Part of a small language model's weights.
Size: 10 layers, width 512, 4 heads of 128 (2 for keys and values), MLP 1024 SwiGLU, vocabulary 16384.
Architecture: no biases in attention or MLP, untied embeddings.
Training: a variant of Adam for these matrices, 11822 steps.
MLP neurons of a small language model. Each row is named by its layer, matrix (down: output weights) and neuron, and shows model dimensions 186-313. Each number is 500 + 40 x the weight over its row's rms, rounded and kept within 0 to 999. Numbers have three digits each. A neuron's up and down rows have the sign that makes its largest values positive.
A block is one neuron, or neurons of one layer that tend to fire together. After each block is what it responds to, as a language model described it from the Wikipedia text at the highest values.

L6.down206:463540531425440574584466520518560496478477563445556496524537542480475472430485530541551529533535568494522498533500418561545554496472511501458505504539493452562561494571519512502522546478565398458508527429509574410489510454579519536440534488497462503523514489550568523458504513523536474523495484439569543577473440479537538479531501531551451466508509508489562486541540542505530510494507
L6.down279:549514552552531465491493526508549505522534530471495474422445482557552505477493461499591503466501435441475483422504503527496472477532457469487509511448458500483472484556475479555496433512481487479427513532474558519498484550498519460538545520504484503474473465573503523504540551513567533470473484523530484612519613520461498504531451470552510539507508508545527467457478437466437502473557
L6.down307:577523477459505517530509500485499539478511544464478488482482513549486425419498503538532489460531532511432490487417553501577494542489508479490567469485553502472476596469498469472477517465442487445485452501545545486441498475499444473483529480469472497500476485495534476509486548539411435529454507534494536275474434445481502562513493524512482470546531469485507452506461529514516384451553
L6.down556:519437514528624522533520484554578523490467529497454426474567486519451519503506422473567505455522479520432561465537462464487444530568408497425527514443536451481472486440495437565478446509514478417523455492551522444428441482439525480455532507449468498534489469488499506510537443503534473497431537543452538401544574523464507618470469492541525566460495515547505502550509399487528403517532
L6.down685:500426493510442499437422487517508495494459552541508427545543514489433536483507531509451501447460549492526586570507530506543499397511514466496492507490467501545512424486477446442458539493524493528495537523495531497514496447482519490518514522570503501506454492544547494526445488503474553498453527497528516476579461465463497492477513472584504467489473532512442586491494522481523494520492
L6.down819:496494537525561486499504506433425525508520451516581426490541568546499470499520542454426435512449490515522408491507510535520506532451479480433543429530485484424453476477491415509477469463474527509485517560524493572466544485525505476565477485540517537553501438546471531466497566452533464482478500498535495441448452578496499492493537486507521572515539506590483481523510502532548509528588
L6.down907:506538526471486504597515482568490518414461474545456525480543537475491483520450486442618503506584457491452519530485546554522458440577544504466512492523485441471482511527547409528446444521523511495457507496436486480511555494460490488500537509466582524508496525490540545592589561526466402482496489477570437417485533475441517507547512459537552519502462474510526514566515509491542501444486
L6.down959:484440484499502489491508501504523499515430518487512463499467505536507577488444538483371440549538490444491498486529502517456450513567509407481488496483487447514525512527437539414478518560511459454512533393452509530470453449479515497495561471491501497444481468471500601487489394507453543485489490472371416574462430495466523464497485575472471473428413529521535496453505446532509489515451
Numeric data tables

L6.down116:503523442450564505507496551563529456512525458470477562456555493460451518435451507503528485527537481513537530546465525495578540487540442493579533448517487511515488424493510502435462492509492491505464443514474506448406538516523441393484437504465498471490404521418506507544461515521528559518470502538520548572535531479505498501554453482532522488452468510523491496507542487534561545548442
L6.down176:532599468521483439522433498467431481526438502536430535443479469516492487394461517521516499530541480459509493489519533500511608541462490490537488485494563470473457480508509497533453571455438534493420602514517415465455524422457580525528568472439518542538544470547542511519483400496520479469410583485454460591581584517497471493511493489570508508513461526536498437515499443503538542450474
L6.down308:471493493542455496496535484497501405504516517482522521480590491521557443486481494462492492495530463484407501532500457499469526464569554543441423469507449525503481497489475495510475512553490483516495472526489474476407487513443438498488473576519490494429448515484503534508471482500517529506533465533538521430539525513535476473470533502500502531518489492469543484514523506456525557467498
L6.down351:544502467440469502447513524497492477500513477497510540464509493451439545612469482520517577498495470522525561503545497432501506490511481491512517474511546552569526566457561513542554576548499510540486470488539494493504431482426556489501492581519516524517498540497528493493410532509488457498498477557521577487561407541498514451530493495462567476466537469533512530411525459526450436517445
L6.down469:559516554486480487475553495522486487494489522529571508535483481507474532491519468496493462546519505465546558478507469528521444532470496488499599432502575438525493539447501560531508491609455541489463498548470541488568464435494501483477470515530436498414514508462529491462545478537471544494433418540528504451475505478497565534512511454462475464505481503624493496512579508477489549533414
L6.down595:523497461485473466463487481557454521471433523521451487373539512506537555490431500498498574471529621540507481534486499569560526511587544454514532467502508480539551527515486528511572542482472472483509467548449520541520553486570399473538494497433537551480537504498537506496448469523544446469481455523507544483487519475481563523523519517504525467477500479514436459451446465505483490495486
L6.down768:497454531499471547437521521464481449593446491450477484561460500406550510510475477532519559510480504486619418489543491541468483573528516477549571502504515499578508388547515521524525539479566518497517497399463400501491556424531494406516519510444496502489494483463465515504521485520504537520461414465530422566495555605514542505501495491507474466464455443445447521498594529547538611496482
L6.down1008:509547492448508568480497597531526493549501475453509513535541478486427540501554528502470453472467529520452442508582494496513555468516391523527527567519508477533552440510523499434473472436487491440480462544542572539505491526482468422501591586495560463450459501510543475446527591522464498543443532507525508461486453427487505542509469505486481499474460524510547461489480533548470499469470
Season year-range dash

L5.down473:483483583441444420474443535482493499547482471489489518495496493522443484461511513471528547491481513446499510501519502498513502517521619536536513457490527503552523487501459599451526520512452481420514432508472463535489485479471517535498536479494496482514490493471480450461584502436482457509547504565571462682586481490524549508491492456503521465498489515419529504514456488482529515509536
L5.down614:524515535522479440473491515549548485477505511549551569453510489495499550569566515495514525476501496510502490462502435475468520541478419586504515577540486497475478481533569532573491512563467433485474491523483495461471567535517495478491536483515461568511502528452512478509515469517569471495508483455469475700485561455485504524520488496573528481504511519465429580486555536515509483500439
L5.down843:490515422502500489570513506445571475452590515486541492428484527546478558470506502435445491416496515497492507477564500460468516522505506439505521422550498514512423465535479483539519464573479588512532498536460487539511462458596521500505405453486513495535460494432514575557438506489569555514513467499546478525467523454487486549510520490538533497471506478498530506595513501502521475483486
L5.down878:477567522462441454489564523415498483484539524537566509502480459479570458487491490453495480451527494478543552538478534442493528498598532494495525524447518503513511491507555508498523501459523527460496467515482492486462490472536574513480506458519499470504536452564539519539462453525438523501476502437456531534507525530444481459523477460465528516549552518558569510442555520556466501515482
L5.down925:487527494503471572482459498445460475511517522508570468506489504494520422553531524539472502565472420484538499578551544454504473504507424448511487524485478450449543519539483460422484412482542511490475477531544508549532515547458475516504571533489453504502539538504512466521495467593561435490450482494426536576472550575470418463495522509526512503484509511474554500457521580505436461505558
L5.down937:492497590505515521528525448487494486459499483499483447552484433508493439499459510490494524526547497508527537482502432555553479491499498506489470491482489462468508503503519491539484529550551543488490482521404492561473433520454452457577566530552534520405579467540591488544450487535553468495469445458517494484522489502448438468532443496559476555418490505437468513473449483556440519470511
L5.down962:403465458513448510464549472499464542462485431574502489563469532545498464447454466500537545359523525515550487509518558517534518535451529563549486558531448459506462534510485511552499467525464517529497481512485542433439512477501554480523429472565558497492439613522460509512582558519562515529522518520454493566537529487534471440486479429556485507436540528495474561543579431537544505462525
L5.down993:449577562513520462553505423515423453477510453488506455530453516468544495482462507497498539415492475471445536491552489424489439566543524543560490561491464468471517394535597534462487569505464509499523524547502478493545440539501535459531441443494436494437488535465493506441504498448580521498529528529586451452537567491452518483528492524508476424481523532539504439504548597469430543509522
Statistical tables and figures

L5.down211:544516482516462475525443525476506541495513475516507539475526503546524600484520550458554490512487496501514466532488512466524446501520452455485541470449447509440475514475577457513532504477528530533500475511502518438566462515428517406520476462525567542478551484511499479483558508492537566470504484509474478297509483507493523534554457530497501481508504488506528548508471477428523466424530
L5.down252:458464521545485518417573526447456539432529523503481477610479512514476465498519568499514527446502514517491510439476508467497475568485489491478542474453405567499540450468481510490484540486429387483473463467460507425549461534485567526529461459561505478510488511508470546521474548532559513433521477561464534447544516499503436536461534480520489511519443508598474498491537534482487529528464
L5.down343:496488539458482510472516553401462498554486505451464446467496542548525547486511503451472532438497558462449459528499479546464492539548498531523516469440547506481486583498474498411476543500511540483506512482580498520562479552474483544511489497502474562474491498473471469549488455516536495554413528549466519556492439499531451485550505421520532552565452557491432515481463480493439525469498
L5.down433:501524514591550477520559532416483487374444437545528578424515560534505494515512509533504572498513488471469538498466511418512509521461464569492496469493591599552482547454566513517511455496525498521537480493485473487565496492475491566474486495503504560476540555554401437488485527508623468398517533446486514443440501515457489499529516509507546463472495510484445514575555554464474442453456
L5.down477:449499498453495438475562461534536528541543465538501451556520499484479411529430526523497559540469515449553486569498542491414498477491517457477531489496460448508449482516505418504502489470465522459552499495473529530485503499471520478500562447507478553465469474550464552544508588456556537560455519550465510355552481475465477568473513493534565460498525427468511508508439532490529591507561
L5.down583:445572513521485534476528459489534471434492410504493522478557489507451519488502549511465503480526512542584489517498435469518517411533495413526469485585598498490496528493612573433521522503509437497522428493481497444473488432526466389527453399467488486466503601535451461508532495500520507463456530477475507666559534514466484500549482487454537533521497499485605479469500552451556474526491
L5.down694:524544482508496545447416495602527450501435499479530495490565502478489541507503505569447538482501524491467515488549543560488443450494512486478536502492564525560549504455579484515516438515430483510493438557491544540510441480567464528515574470497482514478484516560507469491457548519503456538522513526523547428552489499439518534490547549552434507452468436514528486511493524480515482423487
L5.down899:504486548482497540457512428525472509497508470558545496435441498499485593489503496468489405505529496429517508426480534490537554515518473530507509504492486527460442496463507521496496435534526558541476512525516523502477515533450542542484497511441475552507470431500467518514474504574526463506488492442441478398504472493463506490496553526553488500501522470502426501476468476518512469456518
Numeric range connectors

L7.down913:498450520406520515467448453473481506553461535482540601434527447525491526523507481483470566576485548583474432493531533565530455512512552472502556528533462512525494459505556471495486499481567554514441497575505526508609452501540542436492485489470411491505478487565523488568476511514508541454521524494484492510507441544540397532465460517524532550489527517482489507555439499492452505480542
Year-range en dash

L6.down95:458515554521583506468537490517491524547516486550474557524428482517545506471482559433487537488560510511515447433561437510468539480483483447574525593469479504547484465510540464479507458537574496512497561445503517504474437540475566488518525505535499508468449496535509530527561519549537525503476481447524567610481516482495461516518535470521498554442484457411489486517615485521472485497592
L6.down99:516677479498469493490495482488576534553488457465478501529492528467551468456576533486418509589497466467462480506506520497511523433522485519503503389504525469437484489544474516546528433454559452509362481488440453483511479477493487572550509483527508560411458424539474506484530455480517539449535528516488446432585449523448484568464430511551574468502472549505512477486499529498401558487531
L6.down144:461448453483522493575512474515503558542536503519536574492527547507468478544415456483441420551460444544476487507450536427518516419483482517491493466475490529488467451557517532493578547581500500507437478527511427514507504527408557456510579558490538544464466474502471499542530457480512477526458527512546490459500402499496512523518469483578421497482485434474462463528557435464517465471473
L6.down482:511466440572475530550555521492464516508555472531469504437538454445557493463454529510504467521535437501482505454491519460419511480472476470479537564528561542495578456488457524506594517528497444479465526560520552475446489487580456525520454528518536492495466517595549544519512570527467533524441496496475499430550496465487453489504520436497461460518454507405462501490528521510466389490455
L6.down508:452514498492514543555560470495485552441558498507535515386440550454476439454553442570516434502492463520512528530482573519515533536479452468496532561500535508487491534462472520590537467516442524508532480551520523510472537548588517581488444529425448531524511515516536518502561478515420457476455479537487580573499493510457508492478480526544420496468516519590461526504506494482521481516492
L6.down572:486448567502470467457504502521481553467495392440602507569451500467529535529504543572600460516490495510434569503528480518590498485498581521480518504549524532524484430523539584567522556496469523456552471510568549458484568474498478463484494481484450492521458471535513499417485490540552457470488483474506531472518544494509450516507481497470523501561456518534592531437468516434451419535495
L6.down796:539499455528473469487433532531538465533474464500521482540499452504487484448527475511518543547490538468435511528428548510508489442499474565471514516472520507515522573486513491488562546520484427534504516509520510492525452531484582579478521539487462568506505540532461517511489570537530445494519486459494487361453572512521494499518456483526548425461498518520546526518397499506492475499437
L6.down806:460528528429465484554562518597590487438461429525469537538492518456511444420432578436482553487493480485403500480543515520439486526511464496481473498582494484456502511491486485454477519544447500480519511458522444487514511509540509551479437484495445419509454513502482489524492494437497554472548475544512557415510500420498502495449468572441510493497511460483489562546439495508494514511460
Token after single capital letter

L7.down1009:528526432563537556457518485480477506498475474511463526541464510461576485523534583466527481506483447528472480456426539448466440435467528518501459446513490543497515547511455459482533445521530549504458429527448442525465495520444509477528474478529448534450504469448460547499577482487512390525469464574445571469535548435432578467459477573505511523476454513453553604506553486467510509521491
Formulaic template positions